{"num_hidden_layers": 13, "hidden_size": 320, "num_attention_heads": 5, "num_key_value_heads": 5, "head_dim": 64, "intermediate_size": 1920, "vocab_size": 16384, "hidden_act": "tanh_gelu", "norm": "layernorm", "norm_place": "pre", "norm_eps": 1e-05, "positions": "learned", "qk_norm": false, "attn_scale": 0.125, "bias": "all", "tie_word_embeddings": true, "parallel_block": false, "init": "normal", "init_std_qkv": 0.025, "init_std_o": 0.00491, "init_std_up": 0.025, "init_std_down": 0.00491, "optimizer": "muon_variant", "learning_rate": 0.012, "lr_mult_o": 3.0, "lr_mult_down": 3.0, "beta1": 0.93, "lr_head": 0.0075, "warmup_steps": 200, "schedule": "wsd", "decay_fraction": 0.354, "decay_shape": "linear", "final_lr_fraction": 0.02, "batch_tokens": 131072, "max_seq_len": 512, "doc_mask": true, "train_tokens": 470300000, "max_steps": 3589, "dataset": "wikipedia_en"}
MLP neurons of a small language model. Each row is named by its layer, matrix (up: input weights; down: output weights) and neuron, and shows model dimensions 192-319. Each number is 128 + 24 x the weight over its row's rms, rounded and kept within 0 to 255. Numbers have three digits each.
After each neuron's rows, "fires before" lists the tokens most often just after its 100 highest values on Wikipedia text that the model never trained on.

L7.up757:109115117161104159125120106131126125171104139119099137108148149122137129161079143156149123128134140179132116103129115132121132127118148077104131114178170120136130164101095137097112115150118124156142131157136099140123163163154139103075085110157145155078141114153135065090128117114107145099084083074122114125135130145150105126093097123100091123138096123126104161092144142099129129135111
L7.down757:115121129088066113138075122180130119126163124112107142123093091117123107132154049165145144156142177117151130105094162116135137157105115104146114134162161168151114101151155153110144117082145145138148136141131123126140085128135114113144145132124106111088104135147126101131134163151102133120114059081141124113134177141147101129136120117123124093104160117101158138144075094161116144113126
fires before: ", ", ".", ",", " | ", " |"

L7.up214:146138169149111129108122110153133096089130121082191118165136153121091158122131130101194122126115113153147133180100120123075149150139091104120102128117143178125144110129111161125145145152118121150153148115143119140118146142080129103165115136139064141132111187125111104126126122156137141130153158134108145109092079127109116134116143144154140102108119113103136132132115162127109120141109
L7.down214:133140140132111142152151100095155130189098166128140114116143124120061110108129151119111136127152132095121133154111139102111107154108132099142107127175119186134098134161155106140124144141108155097145106144152123190113152146146121110128173142123154170143114137057120139159129119147153107158060135169122147131164138163128133130141146087149109127139145150128128119148131086127102169148052
fires before: " | ", "1", "2", "0", "7", "3"

L3.up1432:105124160143080161094123109121146104130113136145111154122135124126147097176136088077116109151145137079113140166114090107142153086149099144134129117126127125151121147118120135118133140136138122157154108135097142128110120064138127151137138124112161096185140123140133157103188126139169118123103124130118139116100138143156106156119130079152123166101109130138145109135187151143124162115146
L3.down1432:130126107133146159139064080181163117148099178089124128091148081113151129131112128121153123119175099114159150125111148124146144136147131128091158128091100154128137146117116138159118132119158163182132092147124103090098123083145106118101095116121103104138133145159086103118123149120106141129107129142121114153073117123124160126129116135145132086157102127158103130157132127147188119158101
fires before: ".", " average", " years of age", "ix", "ies."

L7.up659:096124151128147150148162073139131116171119094136134133097092121102079135099110093144146109138111143096148110136086131108134092116105163142109124123083081121130134122127095159133117125111127120122141135138114124110149147131117078150127136142124122174134156121121122124095128138155113133142142129095131146144092103134104116091110131096149171148154120139156128195092131130152135101140155
L7.down659:113114114134107159132145108135083122108147101092097125155162160124140114113204129144132148124115144113089122132115120073139132075121099104152133122120118146092106160122103159140125109133113146178098104170092121108161078112166109114106161115109154150105126121094145183093150124159128105140132120137157096114145111112179127112126145119172155151137098149137121103146086107147135110142102
fires before: ".", " living"

L3.up1242:146155124147124092108094110125157077135147100135090119107138130160132151125137136127180156144174117098129119103118113134153155166090152157137107162075148105129157131122108127123159155133124099151121102130124154151118144127139080139126127118174141116107150128115148137089107135108112133155112164133140127142138144089130118092114143099152155142160101125101157130124117140161148144147109
L3.down1242:190151145128172099130150142125131119173125132186107140115133106170156110103158109088148117154142118148094142142150133125124138089088127156134121119133128101151096146118144124080145171140095081108168121138138141135126129151144117113100125088162133168165098132121121123123090187141133109157096145119136150111105150097096146157094154145124121146130096204125107078068095125099124148138094
fires before: "0", "1", "2"

L5.up542:133107129135163171161108159151135127139121132164138129105160135116131106123116107162109137116133110132124106122113071129093158107088087126123151092123158162103112182124116141155099112133123177133132144096116118132173137101147113139100128109172107126116082136066149099094114136121136139140111127088112165111126154100083111120120127098139148124167089127131128091064088166112121131077144
L5.down542:083089086135146162089117116131170152160125100088073158137128124110120139108139112136103182129153126124168122136102116170117113099191125150117135138143178134096121123119130125155159124169100106105123131133153136168127106136146142102134102118105120158104119133119103168117102117130177112107165107115111101072158059149124105134104126128128127148111113102143120137110137110112194149151118
fires before: "1", "2", " females", "18"

L3.up1556:103135123109097115127172150124133079148108149119141107135147106097164088134130145178131147069138127130167086102116104136170147129173148159132133145133133156118139113111119147148138120124126146093094168144116166119084115085126095188132097140073111100141155113090165116133143091136114190109111140125175154156132107146140142100127140130092146159127116147119135131117152126130097148123124
L3.down1556:114146174138088062132095126140098098136124111102132151112094162120131122138111128110095097093108149123114128132117117138126098135140123176125113143126180134147121117161099118110097125095155123135089109130141128135124114120174175141065138087112113120127169084178094091094145127166123164139119131124194113125136146174134116125166143143148134146119136129090090121134169119142159152163112
fires before: "\n"

L7.up775:117108119106127130159122108115133155144121158098125117158133120105123174114097135111082130155133124138109162117162160116131106112149112110115123122144134134089127090147129123126146130147145158123116126181142124179109145141119141106095136164121134119128122111091135096156122122117155104104128105140095127129137176142105111130145145146146190134147089120139126110068101111138115145150137
L7.down775:112083106148091156156146147177137156097126093113124111133132136134154136114149132149120157158123106128128138148135124180138138124169090117139128124151115113114170087123160125150164116157139106105117140147118105127168154117132100112137139169128145143122117108162110149117100141115120096112142117108121152106071110117107115091107100099199142112153160142101102076155079152131158158119126
fires before: "1", "2", "3", "17"

L5.up23:152113149140164119149130142148136085133122105121119116177146120106081136133150131143123147126129121109106135143176146073138135115139126153135109114138102160147127158100164168137138135126081133151119141145104150146112129137130077125155112136121132125147143153102142129085149140123146144159110132108115105122088145115088120110105086147165148155126072097137086174138143127123138108094150
L5.down23:120120117103084118117144128187104141114159102128084127103086109118128153151123167171115130131124101110096089122101205095166111108129119122151151131105098143138133157122126157124106139143147130123139111115142127103120080123145148136181116111129142126111170152074133111126134171158129142110124131152140108132131167140146145120159116063115115119140124146132119146107156100146125129140125
fires before: ".", " | ", ",", "–", " |"

L3.up918:112104116127095158143136147108147145153143176121159107161104108080149166123137142149088139167106147078105144150100092153093142132166130126088168143139159136145162112089139119144110151140125089181137128125105118133134149081154095181144147169119118120110129136137196120142142158096165152159115152103116068105109117114145133113122148094147144099118129095138151150127143117138100106104167
L3.down918:109105139137109177143123110086142160121085125129156121143129095112116126107176153162112094118092129094126086163101105179145157097129130142120131134161135124100097166092142093139137137170123120153119132134126101140080099062133106165138093145125110100118115123124117146156148150092125140127124076128130132133145111090102115152137079180118141135104113133171142105135117115118147104080149
fires before: "'", " | ", "',", " |", "–", ","

L7.up1350:134111121140144172116111120128110147153069135136151120109078125124154124163177122133121141166143123167102101135111120127132132120176125111106131165117133126151114111144138123186097116114111190099136143137107101111142114123116133120133071102121156143124118130073109183118083143165111134108116126132111121135110112119092134157113136105096123082147136113157184082124125114119115131119134
L7.down1350:134118150143147109126119110102133108164108081152116134128123139163095114144133138107163144176140098162113131140119102161132155171129136132100130179093106098168132140116128150125135128106109119186162114133124123173107109154120134087151073138110123130086156096118117124152128185107120194140165144099131156153123110094118173113102156094120107144129159131148189144124157134105079223142117
fires before: ".", " |"

L7.up1294:098128138172116140125144115140139108143077166107144114102089144139099164133164132105139085184150102127166186182108181099115133103135106160117133152122089145164109167102132112108134102140131103119141117115132117125109144121143137118136099176121152131111110162100105167112123155140146096126154126131081153144099120116127082156152134114098140160102150086132157149121121138111146107133135
L7.down1294:142158142112149162115138135143094096121114144184146124136127167068133129136150121134136150173156125147157148127141180117118113135126140119145139099114108112156145124137136133174118181149113128133158117134125172087126121141166147127150114164120109132127102135114108088123137117081121138124135099126097126151150136092101128176133140159123068077132159167140098164117104121135102148106122
fires before: "."

L5.up1909:102163145152117112105097123126169125114104131141143130118104134104155145124130128130124124146159154166107084110139096144132081125111137125101115079173136157118128110067114132127133154077133126132121127122134163107127131122140163125129094157170135149139120122167150083130128155167115112142132118058146150123156113141117175122177148160086132161066085106143123136114149127144125102110164
L5.down1909:102083120168112116117112082158143127117128147091128086141137113109154147124093119105147150133138145128127092152159107152151131119147138101144165055138128106156137110076122132123141192108149104099174155138129103113083143135143151156169157123123161136107108108155167118172132105138122121124104156117128162109121154158097167171130093142098102090127108146115160118111118126131118113142083
fires before: " | ", ".", "ell", " |"

L5.up392:153102129127102109136095131175116117137156125112112112119101165147143135152119135171080102135124141093121137119139111180136134079135149134093130112142111126128119158100104116118102135154188133125109185145096139110191154107128106134107134120117141120106090144102112120096132092151107173177118106131154149102166127121118101125178133132117134094082108161156145133125115117119137126149127
L5.down392:131139133108155104103123105076099183157155117108070175113102172128155111114129115099155109091167154149133146105158150168135128101127140074171170129134134165134117081132114153138161146120114119101134149119159095152142152166152114128160150136132129131122094131113064132150118140151142125125123119136122136124141142105112123143131118118153066140118118113151160127138138102096112139125091
fires before: "\n", ".", " |"

L7.up1486:139104120130127141119103143133091109130125148128113126152161148150125120144113134118156128117165111142146156091171108176096148128151111127093130182134145115086103135118127119130158160120103136113106173081069170137154099088150163159130134139152099098134120151134111115124143153099149092128122104134116121116110134135104183163129116105156194137140141100141117125118150145105151129108140
L7.down1486:120143139141167157142036127117159148129134121118134149122203111136161118121100148141166132152097095141131092102131122135118129145138092200161123149112162116121085122138085095119166095142116101113119150146127148143145132157144170142099128112108141101141156164181107097139093150124123080138087064147107123124121166141118159136122108114153146107170111086141092097151163138111113134146141
fires before: "1", "2"

L5.up971:075120104165123094126093126137126100128133160127145123127146134135097135139178142091106076089129122131125108112140109136160089138140136129078110093145133132106174148092163138150157125129115102163111142128097136155142127098130137150115091100141087178133142092114095177145155148132122152167095145118114153152106128132113121084125117120107097159129121121157116109152131128121119127150082
L5.down971:133128091156104125125104147092151145128136083153108088111101099114127126108162091085137140099124136091133119111109123129130180093162130147107143145177139126093124121147054085100183124154114145151141152159137126121147126120112133068145161135118097136096133129095141120126142120165126137102129113125134118107120157132144111137092127140149153082120115077094129148156107117129114098108129
fires before: " | ", " |  | −", " |  | ", "-C", "-", " |"

L7.up1611:142080071131169154139162074116104150104106116147107146139090169133097190146123131114089122107154135076130088083155120095140155089133133161139124131124125152127104142130157130154128143116093106111168097085134159134119139124149120119162107126119128211105124129156110124126151130176093089125098134117135124122147107079091145095122108141143067079134135149151111108131089123179150112155114
L7.down1611:139140141139115145113159113115149141124134122123129170115097160119154105118145129119109178121123110092131098125138118128142135099130129090101166131141151157148126100133155138143109110153137122094122105120075146110088120117144123108141159129158092185144124146131108100133138129149161161092128104135114085139152128142136062087134126163142108130159085171122164097121117103159148153125104
fires before: "\n", "\n\n", "N", "=="

L7.up1371:147121141108142111186159161167134143099112118135146112142160134128131154123118128100159174124112123146115168115109116099117131103124129158101121140125139143141109142143161134140088101118145150096165122116121134150136121086167141140107079135141130131099097116136152162110154138154115116139141122133121156098162145109113095140121101106109119108142112122145120128118179161114091142156111
L7.down1371:134134163132089148180163105139124121097123140104127122114138161099171126170117143095152172105102090097153115125129155107131157093174104123103142129113080156109103142130142103143165140137172102083161138112157101127119116137106128160125149158125120147105154090123121147135123121129118133130119106150154129108137114113089120128175099113132126118138116151125070156096159088177073103145061
fires before: ".", " | ", ", ", ",", ") |"

L7.up189:143149143131119155102102100126095122135127135131131114117149152119137100114076126097113090142120139136119108129129152115094106126139092164126170179126134134090107173128135101101147150117132110120084118155140147163088151116102138135139142153092128128126084107125129113140110178093151157121134112146109153105143120114074142116143116122157139112110122140133144181177117115170150173140132
L7.down189:107139104118134098151062096139140120151109127121113123102116175099129129098086095122127105110100090148131119130101142118178110117143090167131116133103124142123132174115103142111093134114132103113108119129150165125133066107129156135152137127129142154129121087139091131151117150111134138085106110127125178116144134170109137143120165136144163103116127146115171174141127106118156136157141
fires before: "\n"

L7.up4:102170102144115154107151153166136163135127114157125092095142098111144119116172149143119127136112126176149115131126129148180123104131115102103148125150127136130123101125168137150151086111112138122108129144143131135097148088123083117107121126118183110086117175097109108128080116154144132151099098154154127137130119141162093104104166072099142148125117068162147094134158095037165107153109
L7.down4:096106128122120134117156111134128119148129166161123157166142135133136102165121146122129127093142148116103098131147124125149105149140104151106146094127167147114078095160129114163122157091129186194153121125106130119132139145119126113117131094138124117114140120121132152166135160140090107098133090138143173113118142117137121093116177124148118116146165173130155142127116084136095147154133
fires before: ".", "0", "1", "2", " | "

L5.up1899:119104122166098148107122111093120169141114112132115078138121164132116108135134179110105095123161152122119144147107143162163096079099161136121110132125078089176164139106111109092156181140100103084181114114115079097141107112134095107110144144079105140148111140078124136133116122083122158130130110152160089137128134179120140143115159148132132118101125110123159105099152094146074146141141
L5.down1899:092184099151093090109132103138153152149124134107156129129145118124122115136120132085119125116111110172113106104090142165125099125134081129106123105152129132137104106180146111141109137089127105079130148106169123136126135144127156138111125142097097145142141133136115119146089144106117153147171133141134144092114128167107089188126149172115148114133113108137089130102103104185137130122123
fires before: "',", "'", "–", "', "

L3.up1828:143145118105068136091138105104147117129109129113106097092105088135139182144145149096096147116103158102092120095126142121089127097154150113150157086146122136136116152080093108142173153146133118135164087113115123132088084117159130137131111142150117141151114146122133158152131136157159123115128103110113135118117123145121137141124118134091155102170103134148156136116159126133098129118121
L3.down1828:115110156139107149148111125147120149116131107088121132138127115069117148126113087117170099117131065125123169117121114110118114135141092140111101150149133130156128154138130087115149145103147145117098154158105158117155126126117156102157139129131096133092091152125144073189096135076100089139118098117141144129127126126130131121157134122124192147160103129167175138123129083119108116142109
fires before: ".", "1", " | ", "0", "2", "%"

L7.up228:101139115148139150130103092107136141125117100117096110135095130170142124093106146111089164093168142107112173152112098183133118136181118150109136092132146107108091159123115110163103108193149101130139135142125151132127137117148154133151108082093147158121157190102163151157123118137105102098118128081155124113129102085126085137128149120056130098107131133150119112143108148137131201103139
L7.down228:142133164108093165171101117105093057097110192102082135127091118149153134173138147104129156135090075112179105114090131164106145126124116138074123124135172119108125110140143142102154139110153195137169139112088135144131128131139127158099126120151099130101168135099191116143149115124141101128096117175164141098126097126158120104098122126136121137156143113140094129135126162147106166113096
fires before: "\n", "\n\n", " Billboard"

L5.up879:135149169121129177149138165091144099187099172184113120155126158090137104122116161118142101100137140148113102145124156124165128105093133139070089160097120166154120127149149163124127111091125154147111089116140108162148127126127096122148104121117150141081131142114156153150128091139111122133117112132154141168140098132155108138146140116166145126120117122122093165101135152138122108147148
L5.down879:138108144146130128141199152121171096121093096143122155142115164115146164136122100119122134155139148116092113120142123097121093152137130133110123154106154131160135149121119150166120099100134120146137099103142118109089109118161125155137146093087173105126156131107115144126160104133137119143156125070114147159153137073160151157163136136160119124111122139136111152112156138089145155112128
fires before: ".", ", ", "-"

L5.up683:158103166138127120130129104116148104171120089135112099141157144103131157166122142134135115129191198089129119155127070098101121091149125093111085139109108124158114121095119162106084121113136142108113129088131159087137122107128154165118112147148113137140139183150119148187105122163146128123114157173088126162155095140150097126109153170117117139136122075130137133123113156164122095133145
L5.down683:121159103129151116153107133152091153138137142146124120127107085114127089123108085143106122144106168143121141154149147135144175154100101121099155113175133169160081133136152113105178095147115125175153135123094125144115103122179152085128155145115097123136122143148137132095157136167119127149136101127155122105126157101127132119127137152152150139153116139094168147121143143113105137146158
fires before: ", "

L3.up1772:093123096155119156154152103162086124198199140094164113096108130146137136121119128162130150130103160125142134119134107128131140144111162099103152095091082091123188146133123144139150130126158134094136127091162171136097136150114086131095161129150144108147132149172113150059106147113128095137150160123146134120146148089147106124129118160111130119095127131098095103155130170132165147120135
L3.down1772:093126125133102100116135123188064110151118135122137116146131153108151117123101134143113162098128115108154123094130093156098109116101133116133130108089121116097153160139088127118126150194084124124137112099157109109170116131111127100121133128132122115121130118142102105156155171127132095151150139136132130133161114165119181168111155153101087115057143110139146130116141134135137150145162
fires before: "1", "2", "6", "00", "4", "0"

L5.up1046:145101126135106108136154172144132094078130149149153152128140100171094130098147127121156140128130136132124119121129117133118179135116105121194107150119127147127167172100101077143151170116071142130147134145111101144143133100110122096107104156113115135091141143140069152101146112122148157126109059153102125142129133129161131141121161116115101106149138068127116119150173162193117111100139
L5.down1046:154110149152167131128130135143130087079093160148125142131124147135116125072094132132136122125149151098089150165131099155162162175098110120146149157108162123155136136130137068152107142140161129100090119127146120135148150101129093143136153137099110120106144117176096156084147119111106146141125137161158158116139130075141142094128114147167117107167131119131137127104139166165108102104097
fires before: " | ", " goals"

L5.up304:105123104121173165112065116155139129152121129130111153111137139204149136136130115090137095128119107172144150134167087199120123124129076117104137130148099175111159165114131130106113097153146129112088152127123156144117153083128120175140141129162140138168136154121100125111144128130143138099118129132120108126106136140138152142138122090150168154131138122132119140125121164150154114072093
L5.down304:140143156146099111141107118142126129172143134085114143115134130124143158112118150153141151098158128144143135113103122141161122116123085172139139103121146093158100162095135114111101139096144153126136151133149173119165120164138154082129125108123145134108156152151092165102136141118113141102103084097174128118156132130144179194101144138122119098100138124135099114143112106105164114154152
fires before: "1", "2"

L5.up1504:141113150144114168129132139124088152135122134148126134145117100140127098110131111134119114166107189106090074146146106139132161092102144102135142116119104151140158143117129088138083122116116147071136125143135117108134122108137123134123102137112131125121150106147138129127158069126206092108162109137097092139097135115133153099139160127147126092146124103100101110115192123121134122120173
L5.down1504:095085138139145133115157134087115143130104112132141110123079131142146114136126107100114141127082189154118092071117124139124121131181084123104146160120150127155162144131140114136140138164166114143154116138149093088109118116179112131136116138133096128083169134129120111125137166151084105134133105114168118082135107158114143117144121144151109149107174138171118111132151159151146106126138
fires before: "'", "',", " years of age", ".", "–"

L7.up713:152163112146127130108115118118159111151136174116112120104146123134167129094094179133177111133110134144184141144082124094097098142153164121130153132082121141096163101080136111137137122149113155091144116118131093098114116143154130123153158158117086162127125162175118157097118144128103126151084155084108109134083087147145120100080137098159084178118162061145143138137104172136127161117128
L7.down713:161133120130129140111110129101108128159108189122136137128131127139168163154148090135137113088113103114144117152151149114160134129184145126153116155136129139150138170097097116164125128120171125097154136124132077116157100156094103116116146153097132121127110119147057114144117149159146098143131127169125147092096080089151150126156106083120128147143128161137124156155127152197136141108086
fires before: ") | ", "% |", "%", "% from ", " /"